From a checkpoint of a small transformer trained on Wikipedia: 6 heads of 64, attention and MLP in parallel.
MLP neurons of a small language model. Each row is named by its layer, matrix (up: input weights; down: output weights) and neuron, and shows model dimensions 64-191. Each number is 500 + 50 x the weight over its row's rms, rounded and kept within 0 to 999. Numbers have three digits each.
After each neuron's rows, "fires after" lists the tokens most often just before its 100 highest values on Wikipedia text that the model never trained on.

L2.up371:571485513516480567527541396542469526525544466477519646421378440434573554458543429553570501449543509495577528450463513581417380453412448543485525546400502454473391500490556505568518526476449487481541535482571524492504511519437494543479524458525488470404504589412432446457494447572518493460497500436598513519479500447549531450447526465458467459556567532568407508538479483402482547545527
L2.down371:534487568497481468567495492524544426552532481553490457445442416482500433533444500400498507532382490501450447517502515516579503534567577526515466534466465451483490535429546529439472584402534523635551545513459521475427515494547479477562505561482410441491506409518494504310607581515463437487554521478603403479537556540501513539555460571425500414455453529549435311406507535517475537446477
fires after: "\n\n", "\n", " along", "q"

L9.up20:460512498632591537476457581569462462419465482517593503541592548538497476456488478484490466484508432475517380490545532483439520557504544496413436433601408481526556474530494435579413576446548392551497434476469417472505479561539473420583507541424524473521471447547569426440564449440420550537518442510592508511532408470551544467545515506523544496628445536474465539480496486529529428455607
L9.down20:588569534534419570554545560524537473480535484458480535522580585487445426474474498528472525403498446524367593477462481411529408447567541506519531454454498497582486506506490525497407559485582566520407470514529571504447516544470527536411542481510488555549541509488556515502602472548503543449570515521531470539492511419516502420516571512601541523509449601493526539431529577543493445513491
fires after: " | ", " ", ") | ", " of "

L2.up1022:452532521494526567570545459473416452526436474456398428537520462520610479570558553531581532484534436575458486479487582423484531502465505543375544428448539436390486467473465512495511529530539612412390536539444583536499517617488450539506488445491496541562554543522554446483533444418502442562481382507490490504536541456553557512518534533411480452447563489461532563457562420624514517575447
L2.down1022:474490500502501462471546474425528440527528544571571386486532529526572477461535475474469556553516490537566544460533484535468588537445489463554534487550586442493545521527484469432528497528509589495441550508564537517479525519476561462555432554471452611452540449486518519464502473453504485513497488497531500490361495517551551467454443515450494528544414468478546529489494552431492469579436
fires after: " (", " \"", "S", "/", "-", " Euro"

L2.up906:416556489501476500584486502433544452452506494464507536542501550472390448469513520411501545468407489383511522419452462467507476476458528495444550434424497546481487522560479517506456414452526398458437518575443470430507411510485436431465443511437510512534463480474491476543555485497471599537517459497403526529518443508506557466476494448467439627465437518514502536448591598516498484500482
L2.down906:541511442518452512495482569432482505433509485442473524468489499441477425493494495393464517497485501464551552421495493506504492476550542502580480488486483502494506543566591527516396458435541483391593448449493459476553435482449569401504450563488587589540495466516526481528543471548501432526516510509507417529493549567493506460420491504494512534500426522613567421444491588488450548527578
fires after: "In", " B", "U", "==R", " D", "R"

L2.up932:492562444454548514540520497468458507626498533568478440479455475481418536530605531599392518511471488547448545481509441478539549466478443506473479515579423553492558443506492419559503587480420549533469534485460525505461449536541482596550457489488482525593495458564524520461491559597468606545517517518472480557559517452438431526509456536473577529539609463513547566494625506464500487499410
L2.down932:499594516422431529541497447460518467476481461426578444468577609481477563450522496564512448479461549456510473455522565382477496495472464530524570431500474462440484531490470554465413545416463525514574508450499469405512495498523642493520538512474534534429453570539521572443572519499501402516514467334476490522448520519545496506532432513511512478462512421526418518563496506448575498477519
fires after: "2", " D", " mon", " in"

L2.up436:551467430518600531521512531479461452507571468482511493424494452525456525495492545558436634452479538478446508441510527380489480551508528461523541525543487524586487563484479404540590493455545446469492533478376509507517503497529557431492526478558369498491447388477453461539506483568566474507464442535576501493455557461456567541534509441513618522529583555460562504502532476467509515501434
L2.down436:451509416609510499447441474561547520520461462498553532521439507541467631492569463436475445456592549483521488563485425552545539448526514487531490589593533511497475435299539566487549514529514574557544533415565493560479455545539568510500443495481565446594565500565551595489579458602517479505520450475472521451461458452472571476564550451554448553559505440534557539460489468405421468498451
fires after: " F", " (", "F", " \"", "-", " M"

L5.up291:450587572478472512507550499517431460508530591513532492514533500511506596534462467519561406500473549517484474437505458498511408468506521498495492493416539519576467550547578515531399501547619558535589500524497540549559441531480443539493454458504502510504500468490519524507538528585466544486491460557509472500564523421508602442514486595464526476456456411491630470545488525523560423477629
L5.down291:540579627514479487539485461473579511530506567520475480511569485458510510572451551509549497606425452569449402343492514466432484532489577475473468557358493542471447507527504447531526519515578506500410521563478394482504541527427490454495498529477457483443529575465509520524576422524590603508520497547550505464525471533479515476472510476473522403389500464459550486490502449434542511564527
fires after: " J", " P", " p", " D", " H", "yp"

L5.up814:515490555478517488558578533533498539502426585432455567449515553478524456467452485523452469500548541465592481447472614431520529418562590505460526490403431498491495504592571436442508543609614520512498489535497460546532495505435456556533447436374485447521476430570644535524556524556497514460513530524524591503535486480483599503523504580499484444453518452521537496587505536523517593385563
L5.down814:526531540478537525463539463454419517459547482489481501442503560537363550499392509451484506485536568487520503592535531519576394571496536401404520509453459503385496469486443458469523491526516480520489537538444437470482537479477596506524416497639499485486490519503561557472545455514531443452547468522436468473536512460503512550372546528469439540498482428495569481490489550371573530563376
fires after: " p", " comp", " o", " ph", " D", " c"

L5.up599:466469567520534496521482452501408521531513535479443499515451483395513451483451522457500539525490483427536413509462511516489478524389472446463534487515524517438462461487597586586486499498475533563523534521433575468578489543508407448423529490453423415469399472471481545408480479556520570479439510443513478579530540575496507511461503444461573575597526443500589520555429462531443472471415
L5.down599:479430503431466432439422521593566508505497432508532453471469475475466521474499561528493553567445403491405531514594563525496467493493554528552464593555491432558566533500530421540501447615545523506542562455499480487433434554506551442551456552531481477501514487499396472443528631567479495417461554539543446429494468482506451565486516518486346508608552473508484531505494440326557461504493
fires after: "1", " qual", ",", " tw", " app", "7"

L2.up434:560443465459464471525512471579459556473462483550421429519532522492416513477496494506509496507499576458563444503472542473421610493516445534454506597462571537460496447484584488519494514578526569481597413454451455576413498442438511498447509531522505442493421457527554538433560517501471492443472443523528452506514626562531528558529511499522520587480404472488558498431504579434526447478413
L2.down434:494471411485478576471495488498447502423503478550457479566557528522452488451458523483533546603607592416544462536503529491451477433492621562506508541390573516461429412500450462591461529493493413469497481525565515489416459528449515525490549480488482485474415435503489560489542476479461547488477474546533470508516574578502652516505561533473398560462469442621475443516487524512503452517492
fires after: ",", "ut", "1", " | .", " Re"

L2.up113:581436578429503461478553511483515469548568436438473487515536478524477477490482465544419547493506507522520598553545492459514545581441509523442430471439419458572497461492510462487521450464577489448589433541488578520467482518473558435523430508510444488546516430445533528507374417549530465567457453469561390444540519495499474564431431543465520441532491458404462614408624532510482573519487
L2.down113:528545546559401481558500453454511534488475514491472540473521473445551485535468450482472474576460578493541482527593491579489588454563521448467542524528415523451526408499570452405452542513545482543429484325521477457532531582514528541447574403562420389456484528483579455469522570533514440508441511464458465566539582538488482474562536498479569414525477470580568610455391467416543472519484
fires after: "\n\n", " \"", "\n", " “", " ("

L2.up999:525508516555442493515505532442480478588550508490524492497463516564446508459482534562491473525569448523500495527549443545435580561467485462358416543472384575561483553493473482446488493500512475347502536531511472458530517498519432555504515571512506484486456554533508548485532435486440510469533437348543498523526408499404520444465509488476499507473515481512561401436632454496440500508495
L2.down999:407560510467566522526420569432528538522501555525430438487635439493384511487455535499470485519566474533523509539492501467453465552426375511453504468492401517481522440592501478512482533474374519514472515578579489496546484479500530513538458549506541549519497569516603535467401531552574522534474615442474487473566457490453562507538559529451431476467450508517501466552512462449530515499546
fires after: "\n\n", "\n", " (", " (N"

L7.up140:486483469510477501430476552514539407514495528497521547560464628499506417491516474516514490491512520470587419407495480467457471473538527467525450427415450589497559495514533463474451535465504574459485515480594491474537466521531466448455467463647497481610411505512552505527502404617483506557505485514513485547462550428478545604449417510487572509517402553481464561482564501610479391612528
L7.down140:517543421475497531467484469581507523470559524573562513525431514543460505412586526516508476476497552479474451458430520499392479506493462384487548522524484495583549564473488458585488599552557447522545582525458439438487458609544567529443473488418481492512438457500445529440493470533526529517533514477510559544489639474526508479558549574420546354522484505553532441577489459427583500463423
fires after: " ", " | ", ", ", " the ", " an", " of the"

L4.up671:489498520485603446480561486551559551585508500537548564449483469511531607463448556444508427532501512507469459474490585448539405527501535491535613567477485464429497518505486499515553582520551510492501523535433499564508530512455488550570504519458477574481565456500506483523441548550486446487579480468500586623436522492517567591434473388493482522644499499466537491544539390403512489413470
L4.down671:437535447577521418458591474397400486473597491461480495493503468475535530517541497445538500435489556463416480551391463413513465492554530529409541447600537499550442539517446534571494447546463561476456542455490583498388412467542526531461476477390515485564479551513556519521503488496541537377575560476535492509599431462492522464517460519469473509476458605506511459429467502568550546574584
fires after: " J", " | J", " Y", "at", " j", "and"

L2.up661:550459527579511533492574609566531528548513512554469525398499509501526469543542546488473494496530441499506476483526542329439474479552537454418512529464516455527487487516479380595489480475533465467491479494480503467510491472431551574531360513455508495518526553536473457532452419510468483518505481481521517409454408500456521449461600505510501461470589541549467448520541502459403395366398
L2.down661:470577468477586547570495478543499555501386526499488550493433461521478584504508556486515508538496468498463558487626453567485531464543537555454495453501477512525509574546548561446451441532471403401534506538539473533521487416474587424520528444511491506508410455526523480483570487602480556607520517497528561503494502498488575600485497577415581534450405494406489470497497445563461537514506
fires after: "\n\n", "\n", " \"", "-"

L5.up529:415526495488479514536578527438445495450538540523530488558475557477522452511562537535376422482442462526403576504434532389527457489547525506472529524528500551587469489506495482445555406469489436477501540411524475626596416456555508563520494511436496534512464479474465456597539442647459443541483492410472396521445557522426576514536495530452528461570544503605571489580442480472487625446491
L5.down529:513484587411507596501566373487503537462542494455340472537518550489487424614462514519410417427533536437502609433549538494450540520549527473513431470527494536496530545508472554472561559463523524561464554561515483500619510517531564510533507468532515535475443548506488428522447502612486488511493537458515522553460467451491486388587484546545527482429515402506461439585467442499523484556474
fires after: ".", " p"

L2.up904:517443552451543495566472593503501446424498461517541476545504505619494485460516457483520441484541466425535491647521556464429437466497502461535511531541459461456477557541545391514448478511468476482495542485421496565585428419555447551534515458515472493555492468414633411514386485479441492474445594478539511485433582516478464555570474458559525575505511483457460500532448529414468478474473
L2.down904:439487501514537487534561425449481530415511513499449437518466474426527504522532500538513530544519443542535490515445473542476540503460453539537521480511367547522397542474531491491470503564612410560440497492546541431470477568441411562557482496437518508554532462525445574499523556539544507458469430455543438461532572501560492542610477464492457508506477518468579461530586443558485528543493
fires after: "1", " | Votes |", "ut"

L4.up837:486488511602544441489499469505482486461430487432467464506542551434480529572488500508536584497494511518421376434447464485518491507511623490478539455490560584459481469457455443417443428632539553563501432473556573487607454490577503447552547472464461427498475571470577505443527485417518460458496512516539541523538440462567496383592453424546506623579561452527506432539482443549523579429544
L4.down837:520501585450420523448451479412582583571538451458589389466453523464441488443549544503478556487467502531521635460484548523440431487405562523517487391493507479566550474553556511523495560509468587508510479534472462478452489562494481498490505441534563549500618488490489416445449484528481434505492511511524466404452482519512461563516370419345462526465480489530568563506566534530464514405487
fires after: " Wh", "f", " St", " f", " Th", "St"

L2.up884:482459441535486397548514475577499445504527441473411549510495565416551518423600450511461504455502543405423582459469481536437496512408529563511409453478561507532477532524576473519520543466563469471443501497470447550513509490465468486510467491439508534523467474493539490496455399478481471498556508556461531563507435582475394550573567505577556506552450511521464461465582487452506475460466
L2.down884:453457396427481567467535455562523489550468411484541497475475479559453508528494461498491474497520532508605531485494522528580509486516609448577479529471469496501495516450475532500484582509554540547519521501464515525403459508483532514459503528498556658460453548508437564555473511526532464510555490477540585470551499435514508498513460456524455502485424602546614502575505523517581515504554
fires after: "\n", " (", "\n\n", " \"", ";", "("

L2.up72:462505544564431552587504446495492509510367523511474518581447553514495417556503463461510456400515466611542458565463491472431443492522584447457546449564564524453474499523492494484477441513488463504546531501344391460504457484427517444510510496450557545461520492417535505570460444499534582553463482624481459474516520513529493398509481533499465528588536551487422491527525616564574471518540
L2.down72:461553472528495513499406417501496541555476547414519488560551613477511455470532465462477468548409432520544504512498477448507556494464402484513559588424432492428532465475616608458505538528480444490535533550454582510442498458503451542597520536519499607488513618450441525494544530445529456385437493526482526494464441423514472576437502497421462508518550506606527440552511552478453477458549
fires after: "\n\n", " U", " | A"

L2.up993:586505507464526512440475420532515519456491492489516485441535495512462545480516564481458393508507531448471489564413610525409470548457522550460510466606459499405529456518482382489574478587506606424497480573479557546532467498417511371580436532508536460546471503566534518420515561478494482458500487440413530441581536523504484531477501555510487487538498513520511507569407609459456485539461
L2.down993:465464441519489503432551527533436500551560410560451439536505521500550438452401511518618501496534487505615561467493397450420550540526477458533546537550522557573485554455492570505511440534545454514483484442457566583531451577529429451395484480451493517557487428548477575541502437538532509554479489555581528500457560503487443528511426455508519522496451480628587497593457484536458629549552
fires after: "\n\n", " wh", " I", "te", "A"

L2.up1144:585572506579505452510520499528448418518550465542516581478442502413450461508524560587557599395429424533515526488500558438619574529546475524518507452446514438510600565456465512468532531464516387439413429431441502568540472514525546455483493462504446437565546437417514488439543369484515524546495452531552506407436501468481493534543407543418412410512530557479498464460520523567492460510501
L2.down1144:527563513421468552544525503523478578563499569474586471599476505477525494472515485515456430536570548405460483522477515508507489482457550518487512516525492512545532556443443422505402547429384521430495438436469549563441598480557536492479607456608615450440503537522449453471447431586496466457556570449485536389507544547479445575537485505460457448429566533467475502430422535569491395467470
fires after: " (", " \"", "\n", "\\", "("

L2.up435:610527431515602536523478497423412484467494565540490563579420503434567412459488594537492469446480488494471526516456456414417480474487415495447563527505463501446461457573450486506465463468555508480477376346519443476609493540424510537499545461507508495580514522519426488534531520588545533547540473543544502536423468552548600420498449581523475516448459527509415433599582526485469581495493
L2.down435:518524466519543501518491510437525587586494503474530502525486488444469519549530533479528465468517502547487407458475457507463458524451572520510514494512551446532523508461492524524429483348537452541511476504554514504456414543487489375482590449543516578505468449569576576531526491541601413554448418417576478450441562459439559515492565469569514547505460451512555455477558566535489471495540
fires after: "\n", "\n\n", " (", " \""

L2.up475:491476486560520448497529518520537527394517564485433522545441480503519533433410555475477456440516496470437472562436508596397490522508504550462571515529535465558522576532541485537554508544536440493440515432538429478453487538401577503459464403473477571476501466353490490462469484481562495531498553534483477473512530566551423445528421422542434456534518404482444439569564591484482532465511
L2.down475:457425529528478471484490564577503541576430519493381491524487460497483415577493611495481517453492509474448435576478518532548534441464490495447515446480456442454431502559489414495586551495473527580434499427566575521567503511538582538506547424506509510453560477420514595474490481474478599428498577471477557481536529478549593611497472550506527473382421533557570416469452479520540461504415
fires after: "\n\n", "1", "ow"

L2.up334:483487501573520458510536481500436503565493628499437446467454466548468540480532467461462541484521471467444498444469502481454564555497557582435460502507493537564492526556556459548454424538553466477505517453441484447530516523414596473481489533442478499481542520555452567523475492473464476544412429469514428505512482556465593512558562572539555538411526451527490400463554573518443525521569
L2.down334:479517603511464548510572567483511526535552604428514542426516432480505492461468517515540523410401475475472411517481426508462536486464508535530470494472511494481532465489524493542523514523485380528444485500499519538525587506508503535488505575492538462555506617556562500406515548396497581556433506524596458479528582443561427443440518452475509566536491450507437505519514406495600465517487
fires after: "\n\n", "\n", " (", " | \"", ":"

L2.up683:554493422478497543570468497463506456528478473501447460417468455465547524560419487457494499445433476532596597527508537512478477380467588532552564621556464497564401475484475529585462541490448517422633539495445591545553484397474526506595457449526501362471463522477434514564454518535478470533522652459442441496479480539491414469539541482553471447519574419566476472579445509453546433533352
L2.down683:537555545502484402585504519470499529484474509457492483535519505410559445479452484458593412474491506474491496487405511491504551399468563506483565523522485545497453585514514492481485493494475426469484624529595478476521524486480531567580541512504545448514587514524587553485548473491467404493467443520513407535614482565471510500517525440498432524548431431428507450484467546490499473492467
fires after: "\n\n"

L10.up376:513592563560475486493431557549461570478483566542455481435522540468485453428497483520580496522408481439420490484481482509536436569480475498482493547584493501465482537524514459547510558456508517539494493490504568518450455484510409577432467532493504462506558482479584406512521528546578509441552461390448545453616508542442441523416479459575530494551545431489443515454510565466494526486545
L10.down376:492514489579555555518574444467517539562469555524402520509494459490629586376540506563517508524507548473511619553539586609487445540452449479503458395551528590507534488503488347504427579599557542534457504499500465565410554539511532477476490501435540461540483458515494460596566539445470560478570501428498509501443467493508504526481506454548450485481559559514359542536447482469493512483575
fires after: "1", ",", " Los Angel"

L2.up145:491471430472431479528463566512490456455344556463518414519520463553492532493482461515494649507486414444505512483436546546401468460479567531425473481409439477460516534514484371547509458580468524584461595533503440528587447515521476474510530472534606387492523464501424515459452515439416495416448448457556431530540464440484464479496449559402535562576426454498516528453457460590402469524434
L2.down145:576501542616459501416475543563515559488484485439378433424474428420478558484571446425526468473500517458506546498562484494531598513605534593492566517444541507423494531452510534445510494552551453498530542537521469489514471465455501528508539455639491480516504420447456508394503500508574469455489494552505531545481439484457513527518479480509570472426573511499489469536506485341496532544436
fires after: " l", " L", " sh", " w", " m", ", L"

L4.up766:498413439504423503535524506485519562415521500469391530526474503567498569514460560472439529518596507515513428471443541465601497519511496530499492577425481488501491553491471509539531459538443482513498521492575483553449452492452460597476584468484427403557500620574534474515444448473500459517453540523412483513501504450457500489505456485447511563492474473496547579533413517510388495415456
L4.down766:558445522538531492490512530480555494552530435459387432549522474425511544471554549532505525492542511492544498466523417514504609476487543524505454550542544444501449456567565490508481539497602521525464479487454510480524518383545544465531513495428433463424444458505429505610474495437457473497496452496520488458503462361495471495480556470565583570500482484560500515499565587599509452506457
fires after: " f", " d", " F", " sc", "1"

L4.up617:524565546517492426495645510466484576511511506494476538453416541464538445484568459442564420620478527449430529492559501505614537525528473442443489478540488486491499622456465555516563510490510473485543507463518514517450495526557537522509504444430534545466519488572434500568512534467400539463447543441479526542455430381494518451572589489493563483581661649493565563526574501476471453449462
L4.down617:468484511565501463577490499483548458468558402472392456472451508483591491525532478573454569429629465465588565409510481440463521570526442504530485598449530541501523460543544561538416543519462513525489451532488464452382452520518539572401553437496560558473489471509531452420487547515503534509618434446492525542494548561497438589504486544450432388504522467488522448525486457575459493500460
fires after: ".", "e.", ":"

L2.up455:518430501564535485536483500464491494534469511500479489490449492397567491582539455518457518395525491398497465545424483568408478560499611562454483496445478482496550509480455632607494475492433523494521511589587558497543418425457567539491521427463478459471585421500495512417484462580584519519558589538575610534477541455527510569500507542519461498537538548454492550493565482532571461440484
L2.down455:472578502440569439539589471540527463518443480498466491572442564537554512575538444491528446432489606512591570443459582510505561449469496458531566436471508563567606530502484479449492531483454539538565512495423582434495523433566506476461500463507500519451477487525473457519451532470553645381509529571512424481558535477557551562503531522557504494446478397499515516470523466399517444504523
fires after: " | ", "\n\n", ") | "

L4.up506:518460505596535429533540520495541487411506554579461487472556556488412501557496540509581475568597433530489438530519465503554470461461480464446505488460519573455492551472497490546535509504396470520504486452458498603470466551584497397554557442542525470507418443497483469482442478566566574494546596537482593474520440526536489465583506482560576529421525474568474508477495450568434445456533
L4.down506:519543595461477416531522492500443346433473475465420486635440487483454631592518517551474435498616558501451471489582485547536442571492425483562505468482552496468479471520562505531547505466597574485366553542516508529403459426452512476536469448534532537571478508529595510547447590554570548485574455439530453517475528516516544466407511507498483566538508531506498492440472533487454478580582
fires after: "-", " ", " \"", " (", " of "

L2.up448:470460585502508403503409469542443492539450494535437521547495544541526508423432516415412507489465497444505505604464420474462476590508461548455553562458543445536529490529565505472447493544489523545488431430485410498512554538523520495515481534573441486527507496513468595385527494450508514571470518509465469507428519555556599559434432561505487583432531489534454550464614515539482458472445
L2.down448:518510458498554577539450566497425518523447557517468580606502598509511515513478509479469505460471495516552521423449492487557514495465397544520506549473556516416429354481477483597351475468468466545477601496393524479553519596558527540524454515506510541381456470519511579443466516598563567519602526529500560547486504555619501515515494510528443550450508471501543440479561532541526452505507
fires after: "1", "ac", " Court", ",", "°"

L5.up326:499407471511517449443516497474532490431505564629553544524554576554548516555490462504526471499544531527522480483487413592527461465469483590538502498525535466441490560451590469502414497482546485503547451528523524537455460463447547467526507470496446524534485495469540480594507572545514546479403399505575524517597525501522385508448601519489502449606553580489479493498522529572455436578479
L5.down326:532569498427552527493475481417460501590470507452478470510469547504536422480499480564535453508494459587492429528493490442501445500590495481490477455602495552499501506472512505489469428416467558514466486470470497571493580428518592448446503428436390492488496517484549461518489487456519498528513515536520456541423557594603581571511440490413524527439573473578471569644547530540442558422572
fires after: " t", "2", " c", "1", " C", "oun"

L7.up507:496553359486455508443401494396454506537512554554591505504509562569581509503321493439557502496421555573485544502393562570479453489568478519537422455516497475538526451417406471548554509505508515500511397503455492602508524386519438601578539459440484566532492401562506447493524523539530608428495460561432562433548496560443579467487458482433517502539464470468494515575508486479481406460357
L7.down507:445405544500580469478487414483465534526381382506481503487502481496558532653406476483481489493416501560526532526522440485494517493541512529588503530503470479486465534487500473504603500499449436546555585514467487462526479503511486465562420442385542527522499462484468510490445563482466407471457505468597486585504563590603543451535528505381480433527479499484489562511416530456518536547498
fires after: " c", " | Q", " C", "ajor", " hig", " major"

L4.up231:511448461478568503471567560494587604522523425468471545563505556490548568508482459594495459540535509479424473527463496518479494446480510493528622439427573424482529535539481494508475458562544548509459622505626463489546530537440548507559527470580510522500478541417508486571562417461461483413520523528396547483545437461575479503469482495541500544494478525422514479463414448442514514481427
L4.down231:622495482532457469452391527479504538638495450396543549491483484551455476514508485576461415534490445436617561511512465483459439560478383466521551575555558515481419463422468451473588488502572449532472539539425508478503467461475439517522484478539413508478444563574566542444429542516514556436459549435574427592505461419534564596460483540561473483580541427530579660536586437457636610583583
fires after: " f", " F", " gr", "f", " Gr"

L7.up723:468563555521424441493439514482569478457545460453484523500455540474586507393523516488508437568501415478485473491506461475415527576414434501545479587502490550509541483546467495479582532441517503486513428423481481491501502601402436515477407476502583420599444501407559444498458523468440485515480492613563440491455429567443555493475497499526513503565557437485455481456487548474439538533571
L7.down723:518521491533524538549537549485472553520447556515484535462544439464409507562508551584563330463473487453498536556562465537557449474484532436515505451404486492541480454556500553504442475485460521568509548504514459500480484532494607458393558539508462569543545490496520490499449513508527540475518546472568469611508475453496584502624437515502508454485543429384465572536557436520501442559537
fires after: "1", "2", " C", "9", ",", "."

L7.up99:544445543526555603503513502523510542514479480616462551429552549461509470507444529468531456536464468442505461514492505502400417478507563475517497540510549609553510466612569507499482416609515561502460432492424555534491435586565473596549460475530542438495559491453554482510482593457543495442503541491546443505580526487467530413366494553557483484520485404485535497479399543543496443477451
L7.down99:467535469553631516480472419519470463404557527522527526480494577527556431577511550474540465431534573590411594492520584521536470575420534460463477492456555521474495493512508437476486472512449493544517519471433460502459535526465501514500522506485501498459559465511438506509574546454541591525443453519547509460512454518565430598346603434572507507572508527486541477434455452522551417532373
fires after: "1", ",", " l"

L2.up153:524487540477663458508404536532518571507450505589473488499544496478533456537532479493474543540524431400538538528503508436532525524447404432575449552494506469547450473487561465461397453533480525461492475501562520579445442485434453527475491506544498493544529553443503454561593512557520527455361514415463491504462587517483475537572489477502462555521546543501441510547516544458542450573431
L2.down153:484459486484486558529538570532417514471482433470508419569497534532502454447494447477514582523449474550457511469471496446569500441524554551477474507467553512431433507569542515490396489420535447463477441569500401524472469469515460527499449485531468495602405523395503446536498447429490509412549595528493531384489514590488455481476499545536470500408475454522513512583506512507556483497422
fires after: "1"

L2.up363:573496550483512504511429471530502469613383519527515565490507471489581460470483550548573569570508531456487543454470573490540368448444485515499570545355537512437543554404474570541482577421606467481500500534429514470468454480512361477454564495593519457572469456418393470518482455453511439442489368533530515590496627491465510531449546528600557412476488535537465505532525522474532470560460
L2.down363:527481477420550504438650439489534468490548456486482516519478484496433497575499472490600505474515525562487445497532541519508527558430453453451534451539519492399530498565406517566525471457514528610490581429469519457453499476556650480490516514540481513422465486600427447420570486523509439518523408493541510390538462533562511522531533548493430494504487582445539427483588462597493500511505
fires after: " \"", " (", "-", "/", "("

L2.up231:480463546463487463497473507539414466445480395506457445528507487486379431443492575515427473550532516429570389528396577503471533507479468556477557586394531497483504466440523524569484550561583506441465498471548548487494545472546427509479507445494385478565497478523511546464444562445488474491442517481571524476515570545468538518465546462511465622515465405491538515473507504480438450461498
L2.down231:432498492587555546507488484572383577402426488480495527506522457519537541448524515501610573522508508470524435473513555470439530435531556465474501485485546556492390474454539368472523454463452478492515471522500506587491445465402528551463531394496510440533496479476571586425547533500526521563489505500520464541474549530557546522444532547544466527489494430504566492400595478442345566506477
fires after: "1"

L2.up395:494413481513524509492461496485508438521564512503363505428432448494519527450562633435452538567467462489490561461500520465513485550535412499470421518445508584550528442513590496526429547493534504489476471531482505542556398578531469494512495538436492450646536508476422479519423399531573504549457563518524469470496461562478579422558543498439572435482504463534372548458558571548567444512530
L2.down395:513438499489548477524451522427540523512469545451510406532595507560493548528536480520489543544497455445505464387478410549499490451497540584460455594403519489569459497504496472524485513508517491525437509440496481463451645585457500509477536604456459545475537363535529475458524418479597532449504577470523466545525512651574490379443491463430582462480401501441538450503517503369556465483498
fires after: "\n", "\n\n"

L2.up914:588582529627459514568432430546472548471508554531479448531571539434432548529524517495583516565479448533506481370571557405437495539550546476553470401607509417500538405480555471502545517466452480521539524570582520635514501428494569485465528538475551507459503537534589500499452470479577554520512436536500515478465497526485496425484527615390490434552550395525438478557608504479550534523551
L2.down914:568451544482472501451412485477486405450502477429434443503400488463508443431500431449488478467403502457530493466594483528538518455526454539484404570491517481471544512477363584476570579552462617471462438541496564529475594431571416530544538450544513534432468509582515497443395564571579486495456502577498484543567416505401513581510504466440447479496501445511494503510506538478541578545475
fires after: "\n", "\n\n", " \"", "_{", " “"

L4.up109:455534535519454467517583424478513544506513500523439607521479534496476480526494587483457503508453494604536478477471498515474461422518493416391522583572603540508530422464452540589495401475517438510486476518486499527463469493605496414547507489582540463580498436428600532507440501484509492604511498529561446542519488422529496499461483473479473415483533481497502565419516495496547550479490
L4.down109:431465556547491566488459540536451434528483473489582561502503482503547579464520473511515497518523503449485438522592499570504558508482529517494506497560438548483468488498472369543489466471531506602523418521474461501505479469570454508520477542429454477498491520543482507474449576556473520524490570481447536457555568573413455435544436479550530604512447435533477492482504529453467472423450
fires after: " in", "\n", " out", " for", "-", " V"

L2.up718:489579457514378495484511543486539520509549499543536382456522426402485494458517514443508520485519468495464484515581550528450442464574524513583579556549519570475505532444597453544527477478541526516389446538538428610514486461519452465427496477387517531465388519520547511541536534548430532509478530530431624526472518542492483461517564558532407442489498445390511505521541491391577505520424
L2.down718:540635449467499537534445472491557482552541538459515426489574524438496467558579447556504493508499402482445577489473463458534403471480502524485483505574541532447545484502498576483509511564547507474528521449498493463435505538498588512402474526576481547555557478521410585514503485610549430466508518556567510532449509509498511561438552476521556491454600552516467507473465478419471555597477
fires after: "\n\n", "\n", "-", " | \"", " '"